{"n_layer": 9, "d_model": 192, "n_head": 3, "n_kv_head": 1, "head_dim": 64, "d_mlp": 512, "vocab_size": 512, "activation": "swiglu", "norm": "layernorm", "norm_place": "pre", "norm_eps": 1e-05, "positions": "rope", "rope_base": 10000.0, "rope_fraction": 1.0, "qk_norm": false, "attn_scale": 0.125, "bias": "none", "tie_embeddings": true, "parallel_block": false, "init": "normal", "init_std_qkv": 0.0158, "init_std_o": 0.0158, "init_std_up": 0.0158, "init_std_down": 0.0, "optimizer": "adam_atan2", "lr": 0.00136, "beta1": 0.95, "beta2": 0.95, "weight_decay": 0.062, "lr_head": 0.00498, "grad_clip": 0.5, "warmup_steps": 353, "schedule": "wsd", "decay_fraction": 0.844, "decay_shape": "linear", "final_lr_fraction": 0.0, "batch_tokens": 16384, "seq_len": 512, "doc_mask": true, "train_tokens": 138400000, "steps": 8448, "dataset": "wikipedia_en"}
MLP neurons of a small language model. Each row is named by its layer, matrix (gate and up: input weights) and neuron, and shows model dimensions 0-127. Each number is 50 + 12 x the weight over its row's rms, rounded and kept within 0 to 99. A neuron's up and down rows have the sign that makes its largest values positive.
After each neuron's rows, "fires on" lists the tokens most often at its 100 highest values on Wikipedia text that the model never trained on; "fires after" lists the tokens most often just before its 100 highest values on Wikipedia text that the model never trained on.

L5.gate210:51 55 54 46 26 43 56 58 27 52 38 24 61 38 37 53 61 55 52 46 46 45 52 68 57 64 36 35 45 60 47 45 47 42 51 45 19 55 54 44 42 54 48 42 42 49 75 45 58 70 41 58 55 47 40 46 65 49 39 29 37 43 40 49 79 59 36 60 38 47 26 49 50 43 61 59 42 69 62 55 30 45 72 38 38 44 59 46 34 38 63 25 58 80 40 38 53 43 54 71 62 54 59 72 82 62 54 42 55 43 33 43 24 51 44 59 70 51 39 46 44 41 60 36 40 39 30 42
L5.up210:54 52 56 44 62 49 57 44 71 71 11 78 48 36 66 62 46 43 46 52 12 66 51 51 38 30 60 54 47 50 48 54 32 48 33 47 49 52 47 51 55 60 50 35 36 71 58 42 56 41 49 49 44 60 33 57 48 59 62 64 60 20 29 47 52 51 61 48 51 41 35 61 65 49 50 67 43 48 31 67 39 45 50 52 56 51 45 42 35 64 44 41 50 45 59 51 52 31 56 36 57 32 61 52 61 63 54 42 57 70 51 30 54 58 73 57 69 52 55 58 45 60 57 64 33 61 57 41
fires on: "in", "ort", "t", "ic", "art", "er"
fires after: " P", " to", "o", "ra", "P", " p"

L4.gate371:48 60 51 57 57 30 52 48 57 43 63 24 43 33 35 47 51 23 33 43 40 46 55 58 51 44 45 42 22 48 53 55 44 40 46 53 41 45 38 50 56 49 44 23 57 46 38 72 53 44 71 25 67 39 52 59 52 60 44 70 52 60 54 35 47 58 46 48 57 55 60 58 52 48 46 41 53 61 71 56 75 29 49 59 76 33 59 54 61 43 64 30 53 37 40 62 19 51 55 58 40 52 59 44 57 53 54 50 23 51 51 74 54 61 42 58 79 36 52 35 68 52 41 47 64 61 64 59
L4.up371:57 45 45 44 32 50 33 54 50 46 81 51 33 25 59 47 45 36 54 42 37 28 54 56 44 30 47 64 59 44 40 69 37 56 60 67 59 42 20 36 43 52 36 37 51 52 37 52 50 75 57 62 36 59 60 50 58 56 46 40 45 56 55 27 68 62 57 55 44 44 55 46 77 74 52 56 62 61 60 40 51 68 53 37 29 56 51 66 73 45 55 46 45 49 26 41 55 51 72 42 40 54 63 50 50 40 39 60 65 63 53 77 66 45 61 58 66 36 55 34 50 50 79 40 68 54 56 67
fires on: "k", "ak", "s", "-"
fires after: "i", "o", " m", "u", "oc", " M"

L5.gate427:50 42 48 54 45 39 54 50 53 58 53 26 38 54 47 53 58 44 37 48 48 54 60 56 62 38 58 47 49 74 48 52 52 47 54 38 37 66 34 54 71 51 41 36 42 52 49 49 52 41 42 43 57 72 25 32 58 57 43 39 22 55 51 66 42 66 60 59 44 43 55 58 48 38 52 45 58 47 60 52 36 31 49 41 64 39 44 22 34 40 49 58 56 47 43 51 34 53 33 46 60 30 26 51 60 72 29 53 44 57 63 33 28 40 40 69 87 49 61 52 43 57 61 56 53 64 55 56
L5.up427:55 40 48 56 55 66 47 41 52 40 45 59 64 63 64 40 58 55 38 47 33 38 43 40 36 41 57 33 79 77 46 36 53 45 55 60 30 60 50 49 73 54 39 55 58 63 63 34 52 60 43 39 46 71 44 63 53 36 48 40 44 54 37 77 59 52 51 56 54 47 44 55 54 38 54 27 66 35 38 39 36 56 64 18 40 18 76 29 53 50 53 57 68 46 47 52 54 65 52 56 49 25 63 73 49 52 52 58 54 46 30 45 48 45 40 47 60 52 54 48 48 73 44 36 41 62 63 39
fires on: "art", "er", "l", "e", "ver"
fires after: " p", "nd", "P", " on", " o", " st"

L4.gate186:74 53 44 62 47 70 52 23 47 48 60 29 57 58 53 52 68 39 27 45 68 48 27 57 54 40 56 48 41 65 31 63 33 36 57 48 32 76 32 36 36 67 55 61 51 41 52 64 63 47 41 48 31 37 34 67 40 46 41 55 52 55 61 50 43 26 50 67 62 50 45 40 44 49 49 58 57 46 49 36 54 42 62 58 45 66 54 74 45 49 55 41 25 66 37 51 38 50 61 35 56 38 59 55 56 61 43 61 44 44 47 68 43 41 62 42 61 24 65 21 26 51 58 65 55 62 57 39
L4.up186:65 40 28 53 54 51 58 41 60 41 41 71 70 59 51 41 44 51 52 50 43 41 30 59 62 44 41 48 51 39 55 56 49 38 57 43 64 35 46 44 50 23 35 59 49 55 56 39 60 58 49 41 30 43 33 44 38 84 68 62 45 71 58 46 46 44 37 43 47 39 49 54 41 44 37 48 45 45 63 45 51 48 28 21 37 54 64 63 50 40 71 62 49 34 32 61 42 53 69 48 60 48 60 53 34 31 59 29 56 77 51 53 75 44 18 46 60 41 53 44 53 50 61 80 49 61 59 50
fires on: "b", "k", "ber", "ary"
fires after: "e", "i", "u", "g", "ac"

L4.gate291:55 52 49 56 52 33 34 49 34 55 69 42 38 65 51 61 50 39 48 61 50 45 64 64 39 63 48 51 52 38 47 56 48 80 37 51 48 55 47 49 76 61 58 61 57 49 40 41 42 48 81 30 50 68 62 43 49 72 64 50 45 35 33 37 29 35 49 50 65 45 45 47 50 41 48 49 44 34 50 55 58 62 52 68 54 31 39 64 48 58 66 52 54 45 39 58 45 56 39 18 40 47 87 61 64 50 72 40 24 40 65 72 33 61 44 42 62 56 20 50 61 39 45 40 28 55 43 84
L4.up291:48 38 27 53 53 47 36 75 67 62 52 63 63 54 61 43 38 43 70 48 47 52 41 47 34 65 45 38 59 38 40 70 27 57 27 59 45 42 54 61 45 54 52 50 64 53 52 28 50 25 59 63 34 65 61 44 45 82 51 50 54 37 33 45 40 54 32 59 30 37 54 46 64 51 50 41 43 43 62 50 33 60 50 56 59 31 38 77 34 48 33 54 54 56 38 53 59 56 60 50 68 35 72 36 57 51 51 46 37 74 57 69 36 60 55 40 47 38 43 58 59 43 38 61 45 71 38 64
fires on: "k", "at", "he", "d", "le", "f"
fires after: "u", "o", "y", " U", "ra", "as"

L4.gate255:54 48 50 52 57 43 72 39 59 38 59 58 49 33 24 59 48 33 52 56 40 59 03 51 77 57 51 65 54 43 52 40 43 53 32 56 31 59 66 40 51 55 58 48 43 57 52 49 50 38 45 28 28 47 59 58 46 39 40 64 31 45 56 62 30 33 60 56 48 61 47 48 66 66 35 30 50 39 65 65 54 51 52 36 53 42 28 69 54 50 63 36 45 44 44 66 50 57 67 42 41 51 71 52 71 72 63 49 44 74 35 57 50 73 38 61 62 54 54 38 52 64 38 66 42 54 42 79
L4.up255:52 49 51 67 52 43 69 61 42 33 59 39 46 40 46 61 66 51 51 25 35 38 56 69 63 75 47 38 49 62 51 37 58 41 44 63 28 29 49 55 46 58 61 61 53 48 34 46 40 29 53 36 11 45 48 70 32 37 41 53 49 52 68 51 18 48 64 62 55 48 67 46 56 60 43 34 64 69 57 70 36 62 52 36 45 42 44 77 49 42 44 24 64 58 58 76 57 63 58 58 46 51 55 45 45 47 65 31 39 74 45 45 58 62 41 43 53 69 50 60 65 46 31 54 53 45 56 59
fires on: "f", "k", "S"
fires after: "i", "u", "ar", "U", " U", "ie"

L4.gate284:24 63 54 60 47 70 68 51 52 31 59 70 49 35 45 77 45 47 55 53 55 51 36 58 35 63 52 27 76 58 45 42 44 37 61 54 49 41 66 55 62 38 36 59 46 64 74 52 61 59 56 38 64 56 53 46 63 28 44 39 56 63 54 34 43 46 67 43 47 57 57 34 36 40 37 33 66 41 42 64 44 39 54 45 61 44 32 62 40 64 63 43 58 40 51 70 49 57 44 54 49 59 56 40 62 47 57 46 57 59 76 57 47 37 60 42 46 38 56 57 67 66 47 48 57 59 41 57
L4.up284:62 40 54 47 52 70 56 58 66 52 44 70 37 45 48 50 45 56 59 64 46 70 39 36 42 71 28 24 66 68 48 74 40 29 64 68 35 59 62 36 45 45 59 46 48 66 53 30 52 30 59 48 49 68 52 59 47 57 64 18 69 44 65 49 41 61 60 53 53 53 51 27 44 48 43 44 37 35 57 49 42 47 37 62 43 55 52 51 47 45 50 40 42 41 43 44 47 61 59 43 74 24 58 41 57 46 31 37 39 60 41 61 48 65 43 53 47 57 51 40 42 56 40 40 68 53 32 54
fires on: "ut", "z", "j", "ed", "n"
fires after: "i", "b", "p", "ow", "id"

L5.gate218:39 72 61 70 64 12 61 38 48 30 64 44 55 35 33 59 67 60 51 25 54 45 48 35 54 45 38 52 46 47 50 58 53 71 48 38 47 53 55 49 65 48 41 49 42 56 34 68 45 55 51 55 30 43 73 57 64 50 40 54 40 47 59 43 32 41 47 53 39 56 64 63 49 55 61 46 55 42 58 48 58 47 52 72 47 45 42 46 75 37 29 58 62 42 37 64 42 64 44 50 56 42 66 70 51 52 46 48 38 48 66 45 47 53 33 76 43 38 38 38 16 51 42 36 46 46 37 66
L5.up218:39 37 56 50 23 45 55 49 42 62 50 86 59 41 54 37 56 59 63 59 47 25 38 83 71 61 35 39 53 39 48 64 76 25 58 37 40 47 64 37 37 52 39 32 45 54 51 33 37 60 30 71 54 41 62 34 57 52 37 29 48 41 12 54 66 68 29 62 67 50 53 51 53 74 49 42 34 41 47 47 44 51 63 44 58 35 66 42 57 32 52 51 50 59 30 41 71 55 63 51 42 44 65 60 48 38 69 27 62 42 50 53 57 43 56 41 49 59 62 59 52 48 59 54 36 57 44 67
fires on: "le", "re", "ter", "i", "ov"
fires after: "i", "p", "d", "es", "l", "e"

L5.gate412:35 50 59 65 51 57 44 53 35 56 53 42 53 60 64 82 35 51 45 61 64 57 47 42 39 47 62 40 36 60 52 38 39 60 49 53 34 53 37 42 44 46 68 44 33 52 83 61 49 54 48 41 48 73 60 47 57 49 64 31 42 63 47 47 12 44 59 55 55 67 48 50 60 46 53 47 49 48 58 49 53 72 38 68 53 48 55 59 40 53 55 50 42 60 26 42 38 52 69 52 32 61 48 55 31 56 43 48 55 25 48 48 68 58 53 63 43 63 62 44 48 44 61 76 33 42 53 45
L5.up412:44 57 43 40 39 45 75 73 59 42 38 38 54 50 42 52 45 54 53 44 75 78 77 62 51 62 50 58 31 50 58 64 44 42 43 59 57 29 34 55 68 48 45 52 56 43 55 40 48 48 37 50 53 31 34 59 31 49 47 43 80 75 49 58 58 71 41 41 61 51 41 47 46 34 36 65 43 57 52 30 58 42 31 59 63 60 71 52 45 54 49 41 42 45 53 47 46 56 39 44 86 66 40 45 54 62 24 79 42 38 42 41 49 41 46 44 61 31 75 47 32 39 51 61 54 48 44 57
fires on: "on", "en", "g", "om", "f", "ust"
fires after: "c", " C", " c", "a", "he"

L5.gate285:51 34 29 61 44 26 68 41 55 69 53 27 52 50 34 51 55 31 40 48 45 53 51 60 48 49 29 55 33 71 45 57 54 17 46 31 36 70 34 44 62 48 57 37 28 47 42 40 68 51 67 39 58 42 58 38 41 56 59 63 63 57 73 40 50 60 62 40 54 50 64 27 55 42 56 58 33 38 75 40 37 43 43 68 54 63 48 58 49 47 73 73 52 77 52 68 31 52 33 54 31 46 59 41 39 49 54 33 56 43 53 67 55 53 56 79 67 56 50 54 58 34 52 79 72 57 39 62
L5.up285:43 48 21 61 56 46 57 47 48 54 67 43 63 31 58 51 58 50 49 74 56 47 46 52 57 65 55 67 55 58 32 59 46 50 27 47 61 27 46 40 59 36 52 35 43 49 69 36 59 54 51 37 58 53 43 53 47 45 39 69 29 61 48 36 43 39 34 71 48 44 58 54 42 31 54 72 62 52 56 45 64 22 25 52 27 66 76 66 47 37 56 57 38 57 42 55 47 73 57 36 56 42 48 58 64 25 46 61 59 46 54 39 52 51 29 62 81 34 47 55 37 23 32 72 30 60 56 53
fires on: "k", "b", "ill", "l", "g", "en"
fires after: "ar", "er", "ac", "ill", " B", "i"

L4.gate100:43 61 56 52 47 55 40 54 77 34 54 40 32 46 59 52 35 34 46 25 43 41 45 58 61 55 49 44 66 40 58 49 31 54 50 42 50 64 39 65 46 55 66 28 59 35 47 72 51 39 59 50 67 52 64 25 44 45 54 37 58 41 74 71 17 50 47 57 55 40 36 42 35 48 58 56 27 42 43 54 55 53 34 49 62 56 73 52 45 69 60 71 42 68 48 33 55 64 40 46 31 36 73 63 78 67 45 57 48 61 70 60 18 44 50 63 60 43 48 27 44 60 53 67 38 63 46 57
L4.up100:49 54 45 45 42 59 46 57 52 42 69 50 35 69 57 28 59 34 54 29 47 54 41 61 39 64 53 62 75 59 43 59 31 51 44 35 49 48 45 68 38 58 55 38 56 31 27 52 40 15 59 63 48 55 49 58 40 38 47 45 65 39 80 64 34 66 51 42 47 56 50 56 40 66 52 58 39 44 44 44 54 64 49 33 60 53 61 35 39 83 37 75 49 56 62 53 63 60 47 48 33 46 68 65 57 57 53 53 55 62 65 58 28 42 38 43 67 53 54 32 50 51 41 70 19 73 45 49
fires on: "id", "am"
fires after: " s", " n", "res", "es", " g"